MLP neurons of a small language model. Each row is named by its layer, matrix (gate and up: input weights) and neuron, and shows model dimensions 64-255. Each number is 128 + 32 x the weight over its row's rms, rounded and kept within 0 to 255. Numbers have three digits each. A neuron's up and down rows have the sign that makes its largest values positive.
After each neuron's rows, "fires after" lists the tokens most often just before its 100 highest values on Wikipedia text that the model never trained on. A number after a token or word is its count.

L3.gate459:188108111175101129094108077128109148103110109066102141144160089122140103115070104135140101188165111132101117168119090104104153135163093078127115139130176117101154124158126150104141149164158113093180089142209108124092141067132113147133128133161088117190100198107173174170140146182166098170110141133105157176095152099167141091130152155111192150107125129172125169197095105129089159170110178130117134146094132086154109110153108104144076129119131121099120118135115121064125187090065094096116140135150117138127154148144156106172175140141127131118033090133103031129170128081127141149
L3.up459:114146111133169079129149187139111122137092177159116091163135168144103171094142095111121105136123189148087148126141124124088081143100154132136136077152129159152091088110133173126192159149149163124089180142122087164070153153116138150149103110131120123137183127152157118125089152109107130100140127101089176158220065160109144175126065073124109151113128197152135243172090139177121110180070186143102141159142117164116135061105124109093140148042187051141191102121126115168123146158161110128122122123078083124148174121098119106174110149134152134126109167170150075156115160182144117129
fires after: " or" 22, "es" 21, "s" 14, "g" 9, "os" 8, " R" 4

L3.gate68:057122142102128155153115117153096117118111119124120118156195126089198101168133178095165128113126124219124123142126121161134105081156114080105058107108083119096121123136079147134127145158102102105101108099095093099118157160071138116174094125122128143203116103112157099155162170105112163132131082145163100161102160157084142117152104185071105135132096075085150102105139108179146147093145189108147140149102206173129094111194185110121155183140098136124137156149117140126168158152107156092222123096115120087124153122116151227109099095151171133143119190153096094169165109107173134089
L3.up68:148175192168150085109118162109037181157072160154137151162083112143193166084161083141087135094184116119170177089143070134104148140085145146156110084135119144099170150079091099120113076132144089124138184138160143104119146141096117141149051149134106152121216155125109017078091090110133136130070158115147119161111077150124085191157139147192141125124132117150126139144169104047125125083103161081130166115129128141154086113165162134176128086116121104133131100165143171152091158139101157155160102112093084141139151079104158114100086143174185137150121123139111112161127080107131101091
fires after: "|" 42, "2" 14, "9" 10, "U" 8, " J" 4, "20" 4

L3.gate240:121137125084096168142139055142112082126150162053086138085098145072071109153101217155125139161084154068094143109172149158144154156166143150136169133134178177148169044165112146135174089145165140147130154093129195134102102151139115100136141084139117139115156180084147162125176194117162131125126104145104121105134148147081162092091145101103126151180122116087181136093121105141157116103167104122149196123111159173134168174131084148143184143172187190135147117115096121177157111076133133166156147208153073085150153138189117188121122144179074123114100146129110090115136073168126143125
L3.up240:067121123154190158136186148121123172112150133135108213137158099165114161123118132181146127123160137147081102106090175112156114140161092113171132044095120063092095165148161133127127120129108145085139120140147149119134144138154147130214089136125142095148141165132128091128100156155147112200099173101108155124135116101142072150070084115124153171163170147159105074167121135092131135097096172146132141079153098110181188129093074106091111151106109099123141099151156155130091135144085199130227087134134086087105197149078084096115132143156144158124184179109163170133144093093105129096
fires after: " " 21, "19" 17, "20" 15, "r" 13, "|" 7, "–" 6

L3.gate290:091118137099101107120090124149123100114102134118127167095115104105173094164071107162138164132074092167121073079129113116136125179158087046148168094083148194108156147159110129156142112200108123152084168132149090060097141181090142116126175077139090129126126166106153155153132169080159181112173134132150171139126127143072107114106113157132079078136118118164123127103095178163140141190156158127113117179057170108065113153151126147146142179155183146076175148134191165099096099145119095083183202118143119155089110107183144155095086162158146149104134165106089076156145080139189166163
L3.up290:106152172083103083167106111110092088077146167121123178105087123125113123144146175161132152170138112137107144157127126171136149135131183080063099152144131147134185133136115184066179135174213133120160187131124103113149104125091133167135139063047121173081166153102141110134087116086119119158113124144126123110100141110109081157115103149159121115112189149127105173149056144106071140115135154036195087158118076139157113174135136147129109090141140098097133083158138100096116114130176141077146110144124118148074112126163113130128140176136156079160129119071079130140147070101140122062
fires after: "av" 38, " h" 9, " be" 5, " C" 4, "L" 4, " H" 4

L3.gate604:160098137080156108169130087087123132114083156080104149104167089045091167152120147137187069146127144146140152136126148122125130115153107088155163088148142185135134082108124128116122206135119095159179100171124142106133098124106075082159141093151096119105187133141101087139209130083181108110103166136152171173133090116108134137168162152162120203131100145147155115161083092171153144069104167094135159112176159120084136062120114127156128126163119124122069135141097150158143103146135090095168195105151084100118119162175114193164142119124152127123165156134075130145131103146148142083
L3.up604:137155136143123131098097110096125130155103169114123136098112094116172119130097105085117113132143160141127127163190113155056159191101130150142161067105181064093115157054124124135122109180129151141162148120162113154097130140080144128146077119112153127158126126126178132172123069127150119134099127196078119121158162063099151148170127174155184108094134172153110139155140153166053090125146134092173121114105147119145126143101100162126111140131167061140179117137175091117101066141133102127129174084059149183120111202105162101117148120155151153104118138065148177100185103178115141102
fires after: "at" 18, " it" 16, "ant" 7, "s" 6, "it" 6, "os" 6

L3.gate483:104173173182074205129097123120082132119139128054127175052115154112129219128071139131144165151095161092106149185128115114100195212138114123131123106136167125117167084164145123172141115144169070142221131125157107151108121101168125082118165131174073149151117111133132096147122179168113149125097149168158135105121137132179150082036173103123108123129136165187177137074122094106130108083137183154171123134123132104112162064157157116144123149097137136025161108102178143155077144129153096137074120143189089140139072174136125120098118178165116065136099129123119082129119110097070119142
L3.up483:184190156113102144139089131095137150136144118136119166145134151133173219089171131123136126123074142092121087171153081167184203152135147113122127090142170146098084120080117142157153148129154099131145138144121118136128132110172153150116143146141154161172132109125122103124156105192119183156137130138110154124072113110220055151131169105112133097071098151141117102111157088153136146111077197188128098190157166118134152063118192097145099134116103140111153056145162078176070187167179122127146112077172116099156125184134083099148069158073158077089110164116181058135124180143094075153
fires after: "r" 15, " C" 13, "ic" 9, " re" 8, "qu" 6

L3.gate254:130092128125092165174170058077163155151133140117141128089137107083145080127108131133155154141084172119115151071128127126125101157113136125047158066092116107121133043140120116093131127141126113109148181078175094114069137189107114105108150174088109163185069173096145150154086151109136149149166091100126119110135216077090186130144148155109093099124164150109115105140128107121103101155211077112114101129124090154151090167133086147154107089152096118141087158116123102087139148179149117096085143087161104183141187052155113143097122093147151175156094129138113117125117046133168141114
L3.up254:070158162141142198139033111112080127121068140123073167155187174128094095122116147092161123130105123068102142123146171200123122223151110050123125107121162142056130110137134089121110146122154112140078091063128076141092140118092114103100150150119134172151109138092120095108118156125132143129139120149101126140134130132143141104096139137153137094104150107087094145118127115125161110107140147129116156167088134221142128105120196169162124084134092059172138113131125121138094136136080181044079095131113129039165213074098204139149073111147182171137055139130074102163183125121085088099
fires after: " P" 24, "p" 17, "u" 16, " B" 6

L3.gate116:131162108184182164124110110121130122163103106129125204155173147171176091125150055107095132094214076165110192131181097135117097121139110158166128106134168134040144134165131147134157122169090098126059100147116093187154137173118126101106191142187132083109099121102156164067157160166088158161136125171140090139125120195163191084121121169142085083130158114145159131145126067110150148141145145133135098114171163135143073177128123154108085104150168166170174144178060099133142128130102129073118153113141079159166146126108121187156107139126187147159156138164116103136125141103156105116
L3.up116:123141130158125138089104094143118144119150102161066090123198112178167101101149163113110067088137146123058130109150061105127148111176118135216125135131230117114158126106068132039143146114166124106129134152178156115085175084135133085153152151099143075100133111145140145055116095165159126104145106111113140128200113175202113150103133152088181126161155178128115132120125153142146138177135157171114117168108178125074170135156169078093084105139101158124151115160088057115116126140076107212163115115158142099215140139143155159127121117149165159130154121068122102092147182110119110119
fires after: "ec" 11, "o" 10, " R" 9, "r" 8, " D" 7, "c" 6

L3.gate618:064128124185096112160094165148133187096123164146175097117094132127134138153091101121118146145096120119162109123157090075138177140113139156115152126137146134094037139127190156123185170126174148167084140074127082105114114111141072105181141116130114120196112149089190125125131159145130143133149093129146118148149121088172101068173168102143168177118100131079122080108131091077175136132120126150122096162117117119156103133197129126145159129112165104131139111124108110150089102157114113115129116141178106087124141182078160167141114092137159186113058097124084111166110157129106142129
L3.up618:079098085138131055147096119113100178093145127166128130063112111105176148139125109094111117148103086167157134130178112127145203127150137139152162133155126130072114110102108153147153167131110117190130146053114084089144111090133080099160129134119144107133114065149211147136102099112095189131232129130113070079100153089097123103169186098166111169156155113064115078108095090021149150126099093129131031147156100085140128110176093119102128146093113164122103127140117144125106125162123055088172117123204089125148122154057117089124116107124197157107131130121125091152138126088106144114
fires after: " p" 24, "l" 20, " P" 10, " n" 9, "p" 6

L3.gate181:109115142105096154126084092103168141100075134162189149154148150156157160145029140130114141137135153101145118052092095155160160126155071144117154110145120091124078066185082170120156134055109144048062143114126111109080159151092131075073110143151123103125175126119143134122168181179143150156136071116053153154111147139121147079061128188070057108154176103161171156132116108148143134134137133115075118115095145174119164166144118112115129140111160180108139144154178152151116184142083126103129119182158065135142097100128132159130129119160159139102133109179161113145158063135130120148
L3.up181:156131094129085143138080105150112105159143108104075163145126153132083126098052089203146119132053126082136144123134144090161201144209138116124117154147167134092105106202153148097119075181102125135120067088101194145094115120088101161109151124111060168153096135129130179116185136164114147172111147087097218103098175093142120094095091090114102108127126144190118096089108093115131073177157101097133095111121139099125142109146177149136125140154097120056143165157151080126146128131116103099050143148145168072169093131078142164085108161124108119138111127084095138159168097109188145185
fires after: " P" 44, " D" 14, "r" 11, " p" 9, "P" 7

L3.gate362:113090106147140152083136104162148093091059086091070185122119142092185152097176109153156079188113036137101163220122103138093118193131108118191102124160090159135131139100132152152148136153144136161133104170152187135136180121102101122133147112136128144122125140157156120163122156110058173155087112169114091098081090150118160069133150115144178155120152177121183096164106076201152121112084167088204175131143148191175133106110149154125143114122150113103138110116132091162107123114082098144129138079154137147138129147095110120110072162119109131130152141180113103156200137148073070143
L3.up362:119140109159138120067047093118153084123087116147105147148115150201144185104137128095123085180073055181106164143120099147169133195103103122114086128137074095143130167111102126168171080120165139126118141124114157103143164072076174145086154104134136093134071126176190115126117156135133161136177116134136107165043110115130114122164130114167117178160148157150111115120128092177180195137075077125206151096112124197139107119110153113120072156161108130121107146113139154095138139115083108068151074073142172111112086117096112114110109079185111100183141115115104106195127098106117100198
fires after: " J" 38, " h" 13, "j" 6

L3.gate473:159103134125106164111103148124087107105155120189106126123160105110142101113168117114116187103135085156144118160157080107045153109111164117149115131099138202150090122089132072104119129103124110179086132109090133135147186084100102077094111082067124143142163115104190128139134145080110140111179097146210074126097153144155127118155121120133148118193161039111185129106158097141104095134164131116129121149153143135126130115140093150134110216108076171129101197102135230114138144049135119143180172128153187117181126162111106121122112094090118159159091119133103147137142115103164163103
L3.up473:125161131118140066141114087123092123091122080158088169114071174127146131170121113094149146140059154182150080092095158126161152116129125082174146108154121142184161158127115132168187142071082102122142216141086179209158132195110142170151095087088139130117107097180073136131107083119171156152133143155131121140128083085146095143156139123089087108133103135120124182205078190157164127156099200107157119092077117094119111152114128110136083133117105109109175135142187086099132139076135121146203174109133116155111163124120063156170091167135147102185167154133083146123102142117151095092
fires after: "el" 15, "h" 14, "v" 13, "i" 12, "ol" 5, "b" 5

L3.gate26:115123135145128138170144105142118157114139143120185137108135150081202133166106124115089111113110111088070171131167168093142132117128092103123179129072157119152061123152107093098158115163167094165113141177087126142133146132137090129141123101165099130132155164097180081120118150130125093114142072169133127133147105146137103138127170102112074176144128142170135117191089147179181169125149101170122087145195087149103117124124098128100118167108167169131188107103144105057113160112160129188190124175131093117083099152050169156056114066108161178195114121164137135139142128122114161087
L3.up26:123180086157119105103106123069179104173114128093096159126067087111119091122169142074170138137092043168121174161118132122105103144170098118182148181108144100113152171124106151102118103137125165156159125139151149185131079148062136176124085072109143093151162147129141111145129172131125154126139148159126137081121109061112114090112135095166097118150110172172152095201101106163195094120161052126194091113151166136167105066106120130120194121104191099139079143117076134140092070140098128078097137106108092154156166161070164142076050122151136110119143118092153116135160138141090147100
fires after: "e" 29, " N" 16, "ot" 15, "l" 7, "or" 4

L3.gate296:127125168114145154107145091157105120131098101083132062111108114134161229090086212156137138203149091147098148133160141137080198161146088132130149192109114116117167102155123119076145129189152121139115173158149145115141124091138143121151070096120067116126138130108159183119175164203156083118157166148118079165113121140130089125158125158090163167157130162118190131128146135179114154134105132164072115147152138126104169106135190159099165138145158087146146153148108090121085158086122117163128156151174121128173136128138098194139144148134174151096103151101090109184180097184064144144
L3.up296:126130126119206192123159144140035128152111139071107115148118138132143174098163129172099147188152092151134166134169104104116157107127133148160107179081171124137091103179040108087136121128128141129089180079119145117187126124141164152122100073138134165113201126137172117126089166134117068134139157122148126126143101158137153089135070104116127191127146146115172167097119176113121187097075178117105105157164154138117137083118152119118097165161160138144161148214130099125084130145094126109146171163134067122190152149131141138094147197136162145049124129170106027176142130126141102151
fires after: " J" 19, " R" 17, "s" 11, "R" 10, " or" 9

L3.gate489:081069187157135112149141098102138085124080162143112177060168080111131147150133147139092091126167116177137161135109155111068086121101107064212106114114079107128146078127106155110135141139145104138088104106124112138195103195157080101128100163090093115107173114103158108104154162153133152176172141152182081149133139145134165104144139093159104098131104100150209174166078037149156104122087139131057116140204142166106110166155163112153099124158105160142141154111118140122126125116091144101161170091154100110110147094099136140118130180124178163127071180187075094149150141122102025122
L3.up489:143099172065127158136180111143162139137108096107128085094131125109132161163146158135166161159142065131178176124120153114130121137090095100127095128160081101148147146102131116099099133147101152153126137139149143081127138077171099127083103159111091146178094147122065073143156095163152131115125162136149134170172150115104155132191164081079174171115101143178143148117145103114167097138103106091093143134131130156138103121152132145124178026077182072114085146096077204158189157096116102113160072153180134132128122050126136161170130090098090161110130081157089109114137134139134063098
fires after: "\n\n" 38, " Y" 7, "s" 5, "1" 4, "oc" 4, "W" 4

L3.gate540:104146073171150162118117100155113101155163152136096143074110108108080102098132178149159202138118192178090161118132178126089168161162154104136095139146167104118126121141064115162144112137152128133082116138164109183107224120151110095132107135153100167116117122069154137141123161145102109101102092143182133127125089067190091129130117113137135132119126061185154166112112097107158132115085129112063104124163152119210157146186131122087091189094086125098146170100081123154070165045085159118181160189171106092132110140136127219157119117135154172118104149159104114125162073151190134198
L3.up540:101124095097154077125124165128113165148158165142087101107113095130149104165137114130073107145141156167119167104080134132130156158115072170129126092179083110107068166097119098131158110191103156100096172164138100147102126088111168066133108148080147031135111105136120058142133132088105167156120153143166124112143155075109082155076097094145132177125076154136143120136061199104147174144120080153082111165158089133171112118108115135077122186099087129118122117091149166162133159104128161104143143127125169071132124204138137127152111123103131113122141097152162106125156110156091066087
fires after: "r" 24, "l" 21, "re" 13, " V" 4

L3.gate337:172141125134146109139089147094142123140104157102105153056153086122121045097120142124157193092095097121167148118164124164193128137109107104190098135150133082160079102110122152150139123177137133107128130188072141102125029044119132042132106119095101152125125137081161151103126138174114136142162131167083079138071170156153116127200165188111074127148119077161199129154154142101157131161162076123176115158183196120188128125149142088169127130129209163063166098091164132152136103116159111096118186116135170150087107126093176135086111126133114118141162173117171164105163112105127136099
L3.up337:121144148191162191124158119099143095141120146097109150149168129125115138120125132117158140134134173114134092133078092113112163188151114081092071181141148129136096090108105102169141112155120147108100129114096099056102181150125120096162127104084069121186094154109133102103122126206099129156047113155102151126125121127184149094078118076106136110117157067145126202183156137123096107156131116182096125094123207126198167106110109090127143115162161110157098081158116154128068196159121103103134110122147137117117143137133163178080112091111133169193173078121163164099124129181169104074
fires after: "19" 25, "u" 9, "8" 7, "c" 7, "r" 5, "–" 4

L3.gate635:171115131143075109156130152114121119162188153138195127115145117102137140093152121137144211113097127088171104140065139101175142091148128128170106125129160084108090140089084095089153103110063132102155105143196113128139146140157106094150161130153083124099170195141117126144166102194109148179125083168108158214133110081135143164119117125125121140091118190089119116133125047135172156180153132124157080099213111125108131088133182101158165117118129116122120077132148193150114152144115083166166136164154155052128090178138077177097119115133143109109085092168113146123134122156115121134
L3.up635:136135127127114158114113145142110059131173198134123155174093114129148053124131093105105107146148147097181146144138137155130128155063085131130075069087178129081102186128172137163109152147155195108152113149100109136106085092110124061120167167102102133131124096095105106120034137142093119088127111065113175124090130093143100115107143069156133097087124152204113132142145088121201125142091108114147108164122138142174077169192101120119142099106146126101127148086112128139160071150112096104114078181096101148111147143141088121137166086137079118102131094137164144048123196175113111137
fires after: "ec" 17, "ac" 13, "ent" 6, " ex" 6, "ol" 5, "at" 4

L3.gate523:130092135107121135124120145095124108114135107178107124122130178159187134169163127121150130036171093122182109066130104128148180098140115103182159140130098124116139081129096136180102128150105068080137108132107111163115127179139114124137130103120148132131170111100125100094095146114103157111144141152143161130133143165102090155116118154126171073095098192095134129131142095123120123155189136107108154154100110133079153178135113138068120151139117155072143094222139188160106119164118089123093111148204148078142110098130122164102044171204115169097111127156115130153173077147116141113
L3.up523:135127137089098108095170127121132111188139170153137153101124186184140102085121078057082128104149124101133127079119145119170132155114089078140072172110135147087136089121113108136125123126178141076108089131117135117070151198131114090162110101061160125133173156129141124074088116134093150149183150084161125138115117126178145157129101114131116073122098142081158140166086116111128126122179130129069150151043121224129092159123126130153128145148112122107140097168183152138102114156139145177101111143129136071180182126100120152138095150220094133164088146158115147141140192147113121071
fires after: " p" 12, "i" 12, " C" 11, " P" 10, " M" 8, "e" 5

L3.gate694:104146130125103124143145126144126122127088136152170177115117116073140080128109141088092142046116074068111171143156126092114119099161111104171171050128187128099127092105116154070156134152161151158173132115182165161102087122135093131117100135130109153147143143078143102076164202095172186113156106117155122138067185087201092157099170132131106110169099180130135070098150122151196148142179174155158113162175092141151107113150117100132129151133101118129177101107159064164127170145142120160096133108158175120117074105149134135132135058105139132131120153129125145155117063130067148094
L3.up694:152140128163118106109149163085071125181182137131140131128108110086079132099147116104170114182100112100073162117161196164108124166047131089129084132148097082096087083073196145124110114119179141190167162112076153102114065133148106095143131080136173183133187087098195125146089162154062142119160116159171072091094109091130144102127135134128116080103195127120122082089131188160128154187151155099116080166163077107135178145072084113154097152104088135119117157141085123082153123165120143154128142120149145129075122154096110136136156148145136083127089178144124182110114141146122127105
fires after: " f" 11, "en" 11, "f" 9, " he" 9, "l" 9, "un" 8

L3.gate320:114135169066123131137092154118091125159136158037076100138131077066142113141079149109110103137141181055093129147099145136166144150173160171125193126154174114118096111191059077116153122098108166125151093148097140098138137117160120098139132129172085103129125077125137121080139093133171065097139119190181172155170125179085142098105175137153160208142078149164128072150139160120136164118157148114113133114108080133111161165109097105169136166124121064040133140127138103098075148137075165097191181155116116109169131092126105187140099155214109127099138147080090166090159135145110172156
L3.up320:122106164090111104107122152102119096166114138085069157111117146195156121163079128137106080170126157088063115146107202122114104121174146167121124122157141123131163130143146083167117102115107103162130142151071166139122122058132119120131182153154083093125102101110144142098124161173152088194107144134180155092118145150077127116078131105142136097136120190147089148131124119043106156172121130094191033103122129099085123165104065197165132102056183108102074137051121173209198184114104092126158159103138155161141103158068078111125118177178081085123135140074110134096147114112137133156
fires after: "r" 15, "o" 15, "all" 11, "c" 9, " " 7

L3.gate281:125093163152158139155065109143156140135136147120075195135131142196163159102122150143073155071145144112099137081084087111128149185133153116103098141150132154129089133163132168114178121153050092164149122143153118076109075096132070109111113176130075090132086125097150124122169115181138160097118068166171118156147179168138151095116097156105127145151175187183218137146116121111121094114135095100169129080111176148142095178135104175145082183111120113037149153113114162194087211073089109096162211129132169126116104145111108170176113069116132127160058157151070160090187131158119131118
L3.up281:100096156122137122132057077135149141102162103146056142071137119123130102134095203148098185130123134127065123079108115100105156157129094140083146133121146132166107193133186158058155073176122093212149159114116117099087093123094107088095136177079098160095128125117148205089132137203126118088169114132158158163188150149118121129123126081139102112154171177203130113150134140121054200122130077165096113107111147151093152171140131128142113122132077065071115144099129162185155221116153101104096164148146147110093133080127125108131175124150100111092149145145089127092161156197119096163
fires after: "r" 25, "il" 20, "l" 14, "u" 10, "on" 6, "ul" 5

L3.gate336:120120162165105105087143164190089114103141145161105148080103190153130147143038116142098139113074098165099128067111118129118223105186102149085160094119154113143082168165157134140065111153192118161135155132140091135177142081140118056119129087119123098150127085145131121120127176128145130092139109138166131105123103169145106131135117150125138070094089140110121153103082113155141136156120122098063084078110142110123146224136107180153138180098134135112156097127127159077075116136146100151093095178174163170105107124103158137077132148171133143131129142102112084152160076083134118183
L3.up336:096157140171125091077140149138093110123135122133127151133143149175121138131068108155115120119114148108062129099105186118115198169177175152164122118156110197194137122122136081150114143080133110124069144158140110089147139081158123080154095133119057057179125087105170122129134169157152127139071098120078124068139129129139109191130111109087134164137107172143086124145120078114134124166133138151122148129092170112191144165132128150115148187094087156117176116124150206107100183143118091145118077177172205118105133126078095149113135164147135151139092144090131143186175108046135148140
fires after: "r" 18, " a" 18, "le" 17, " A" 15, "t" 13, " " 4

L3.gate631:139150094123095151128062105160136075084103107163127183109137113143143103128133148137107179112112108116140099178157132122152152097098024090125129100100194123113214158147096104067148133184132058137129145108167077107189092102119103056146142121096129110130130115147101151080098139141134152113068087166110133120126171123147168133115159136187083133107160080198122151185109161115218089148163076126126138083177078111112113147100053137151122121089148183129127150153144127131107150123136093139115145111110151151065059163073169128126108183145110140169108147068102153114096132122094122157
L3.up631:112139146118203124100117066144099126127131134073163158067091097146166151101134145116152145182108151070096143137155132145167122113074083153100165131195140123151184136128152101167219156190167153127128149128101155104112120097136124156131160165144125108138170137162158092094162137142077125075127155229140122130033095179135138109143156112112121148173128091156153139136173154058120091166091123095126198186114139132153124099139084111112147132113113113060136125114107086141154149063095064152091091131118111143106148110152158120153126122174098106125106096196089176152136103084145168132
fires after: "f" 25, " l" 19, " f" 13, "i" 5, " s" 5

L3.gate501:099124115170156199132101077120100144142185113103128091076126128159151129115116103122128141040147133121159152165139082144131132128157157081152097164154128152074149103142086129099159157128101127151051125132106148090107099131151104109150155093103119145158121141099225180157165137174121160129119133141196129147142142082175140115068149129116048177100157119111154125109108112112168089096130174141143115142073171163133179147133101139089147111115128153128126093176101081143139143120111131098115140168204050099108188129090154221120054080164158149160055102082123131138134067177171176147
L3.up501:093114111134070149134084106122108068135153069132123152126123113131101111117157136135150158105079114210140099115114106111078164162112158112169170153102122153082140114129081118107141150095183149161105036090100131115085100158175100112128125164129120103144122163139150123155122131125073193127158119130160118129092143059086131112126125106158108102171129154157103152116135067089194112108183107139095079153123111176181135131129103088076139117147111174179140126139101151146126171122096100142125120195158133123126100079118180120175092050153217165131074112126108171132107131113171090137
fires after: "l" 40, " p" 11, " P" 10, "r" 10, "p" 9, " L" 6

L3.gate485:081100089090182143160183098136123130063045103129121097107146165114173084152137139132145134136111113138138174117129153171157147173095131098153136105105157190137151156127125127142120131137103186143076161154074123193072117146046104123088164141119099096153091107109114121154149154137100135103133135117131081176114171205192129115126160131146112181160143149110118154084124079134168124152179134074119112118166071130104120139148186140161219148082126136153109164161154144131086189115137133107172084130146121107123174118135131179158100110105151162110112112129101091155176170107104139091
L3.up485:123088119159157077111096092142102125115102100172140098074088124166096123115074084098080160065138109142166208132128117122103127135120123123114094091116137107112181177150166138126125078136082124174137177091120097073138091078148141052084116079051115133103071100067109116108155170194082176098192118135100078125155162115157157144118146046121178116066103050144159164101083138082145160110082097109156101167204162154158089174193103098122107133138152152143093139104169088093076131118116084089134104174127133132118124163098184120134157069105112141059115122135147120140128126090090096155
fires after: " " 45, ")" 12, "\n\n" 7, "o" 5, "W" 4

L3.gate407:103134150123138143117096164129134111125145141085113158109145106066148094156075060163106122120184173099068149086115090120086130112140139130108182157079150089161071118168132102150153122148120083148166142139075147127073132135125125063145102129177152125121134104104214146149107148100112111176159114144109099107180098111112146096072122148135089106133172167153182102148107127126114215076157128107176165113132107094172124134159097135112130163112134091073158173187144215165124129148144134064136136143108119132119162105112097175112111099116154161138128169100101143144097158202126172073
L3.up407:113103171096137115167122090157123118106091162166090147141125122115140143072111115160126141192138107123072159088124120093124139157169097115060155109099203090205151114185113147085122126130111132172159144123170101120097138127140097143065110156124111196120163145142061054170137097199096067142167132105162134103098168182139104127164152114184075138131144120129168060131111145110138112108175108105119200119127119133082108130118125181182126179142140114091132117155136075166125164134118096134089143150109086107094122119108117109130137087128125177108160116120116115143114100156075075072
fires after: "r" 23, "or" 16, " th" 9, "l" 7, "al" 5, "5" 5

L3.gate403:140189154070142103114073116093100101131133116107147156043070114156162160136087135142099124132151082107143116114157107046116227110141113087058152130131151161097149142158114115119121116170120065204157182158127060074128112116107088170126145108155088135132136101095137150153162127142077150126064154159128135123121164192128057160125146142193084143107145143160166145175102069154137149073158128152136124083121111126081145139165138140164174108122176130067122123149157125168142141134075090108124134136150164169065084135132167140169105171103130128124133086121088132109161096140122133194
L3.up403:122142113119108099103126130102127156122123114119102147095106196089173128139081159168078141115135134157132151090122154157151166160088095070079137149152179093091122167153146105181121118162109110108138159154138078175119094094039160134216073127119160128205139111067072150123118132210117109143088147125108119128093149087156107142098064148179160035089143107201157134104163155162099094078096182100108119143059183112090079190112101175122142095130108097093166178106120126092174091177110120132102128167137124161134126198088097138151156164193112125168122112176103103108113105183138108100
fires after: "ar" 13, " w" 12, "B" 11, " H" 10, "av" 10, " st" 4

L3.gate636:150109114214114141086102069119087146152136115144110209102147131124102136112157105157160098052147108166147113121109156100155101120162123096179083140147129146141115141140121130143179083110128128146117137081176186145125126089099079118086145138069103162097119112081149192122157182161088195116117117149100167111110116147144179154083128082104148117116128150109155188201116029108188088123086159154110085088170165166154105113165133118102128157110140171149118150156133165136119122094112127148129108163149091084174124101112127168101081163116110105119067123145138139065168121115071131111
L3.up636:117088106141097135139134116104127129119143101114099175088151217102130175173112089121134151081144160176103145163180160100177120140138113160148162083166164105158146083150141166121189100079148127129158139122167155115133117124123108100090126046112077156095087144065152105142151149066096164074146163134139206145086119113140114164104131089097142066149159142153147156100128102147147133110096088152119121050148147169136083102177152191126132144159156145098128083085137149106094193123119113121114130082204107119139055129125148130145109130112109141161117047216126102094119078153117084133
fires after: "j" 15, "ot" 14, "v" 13, "on" 7, " J" 6

L3.gate432:144147151124050149129124146124091129144180114156145132114132079108129149131114119150210169123138197147116130157125112097149145120128094036111149133184159143097137113086181114111073190144105093168130074125173127121075133092108111106160094186128108126101175185118155146136110146142131138178083089168113177150125113155120090118091147179171132130093199166151114153118101093135115064108168134092110101143099137154111096129106159122168120135140099132092148141112114150103102070152171139102084139134158122143163141166107103155081130159145138089115087167137107086117179107194073118137
L3.up432:148140113167096135095123098193142077142116113143100139115157143093100136115124073058151089091138121143193163142183098123118059106089151123100176086065173093113158168114135074143103139138144129088150100080141088141131168194099117147073136092144117157150115107153070123111113100068141105137132119145170119112067162103175106166090091110116159141129108153128093138147092136101115140124133149171155155161097143109164120145155171141194159130109107174168165130174131111097151105127165157115132133099122183134165110079144152085098135153132067090115111117070101190152067106159139086107
fires after: " w" 21, " or" 21, "ent" 7, " B" 5, " H" 5, "ain" 5

L3.gate175:097115165127114100120187160075091108090150105121135168063124121122142109120113116121125152125133128094174182113118118144078126136094157085146149124145110123087146139082175156093122163185154167060091141192147164151122147132110109159187128194207117112047190177117078137146054147169147090067151071142154064141107109159175190133143144098090126124126095164131136084158119130173131118162111179138110095198140126178139146175120118163168167107128119125159134171121109154149123097143097133088113103153162075074069128121068061124040071102162124126134132135109077166106127148125067143038
L3.up175:130141144173103139130173104128132129107109102149142131181123126109132151056175181164146062168120193173096114133132158130077189179098144051170092150113083158113141153141117174152162212123173160074084109165124133162126155197192111158112087170123095145132146168168103174122062165131143104173096127154119153091130134115158161153165137150128115157161113128074119130137151108078108075166147199121191151108131096150123156097154142100134153155150151172122104079130158115089119133165150110161136098121137148085110184112169097142089154130128172121114076154125102176160149175088090157103
fires after: "i" 14, "ec" 12, "us" 9, "id" 6, "V" 5, "et" 4

L3.gate431:129141107149089140172133096156119091087165161119097135117168110125120095080119116159155094066130190136146151138135119128121130106083178169108150174079155102088197043200118206092170086183083067109159110099108158101112149175105098179104151112117140094124058125114180120158122168100138156109100092098118155161155123167094146120102122141139128123139103050165120109150133131107125117128150165161108119099124136069107166163156150129093209149122149151112141125130108120085095176124057113162164162183144141116123054111136137122043132133135214166121106149103135165101129089108140165094
L3.up431:075123125102068145171124070168084142142091101108094135155116087137080093103120112190146111081117141093066126122117117112127172151134132151070190093150168157094161060159110127167179133193124112130116127152130139150144143146070118151139178168149135130183114113077164185146134108161149122166080056116133160161164141173090082095101161160112138090175130146162113122117090146154189114183130176141129158116082099069125153138075147087123128131135186109129086082143165112084097143111135126077133167178117103092127131148084082115117123128125152138112117193114184095093126163146172147103
fires after: " " 31, "r" 10, "5" 9, "6" 5, "7" 5, "8" 4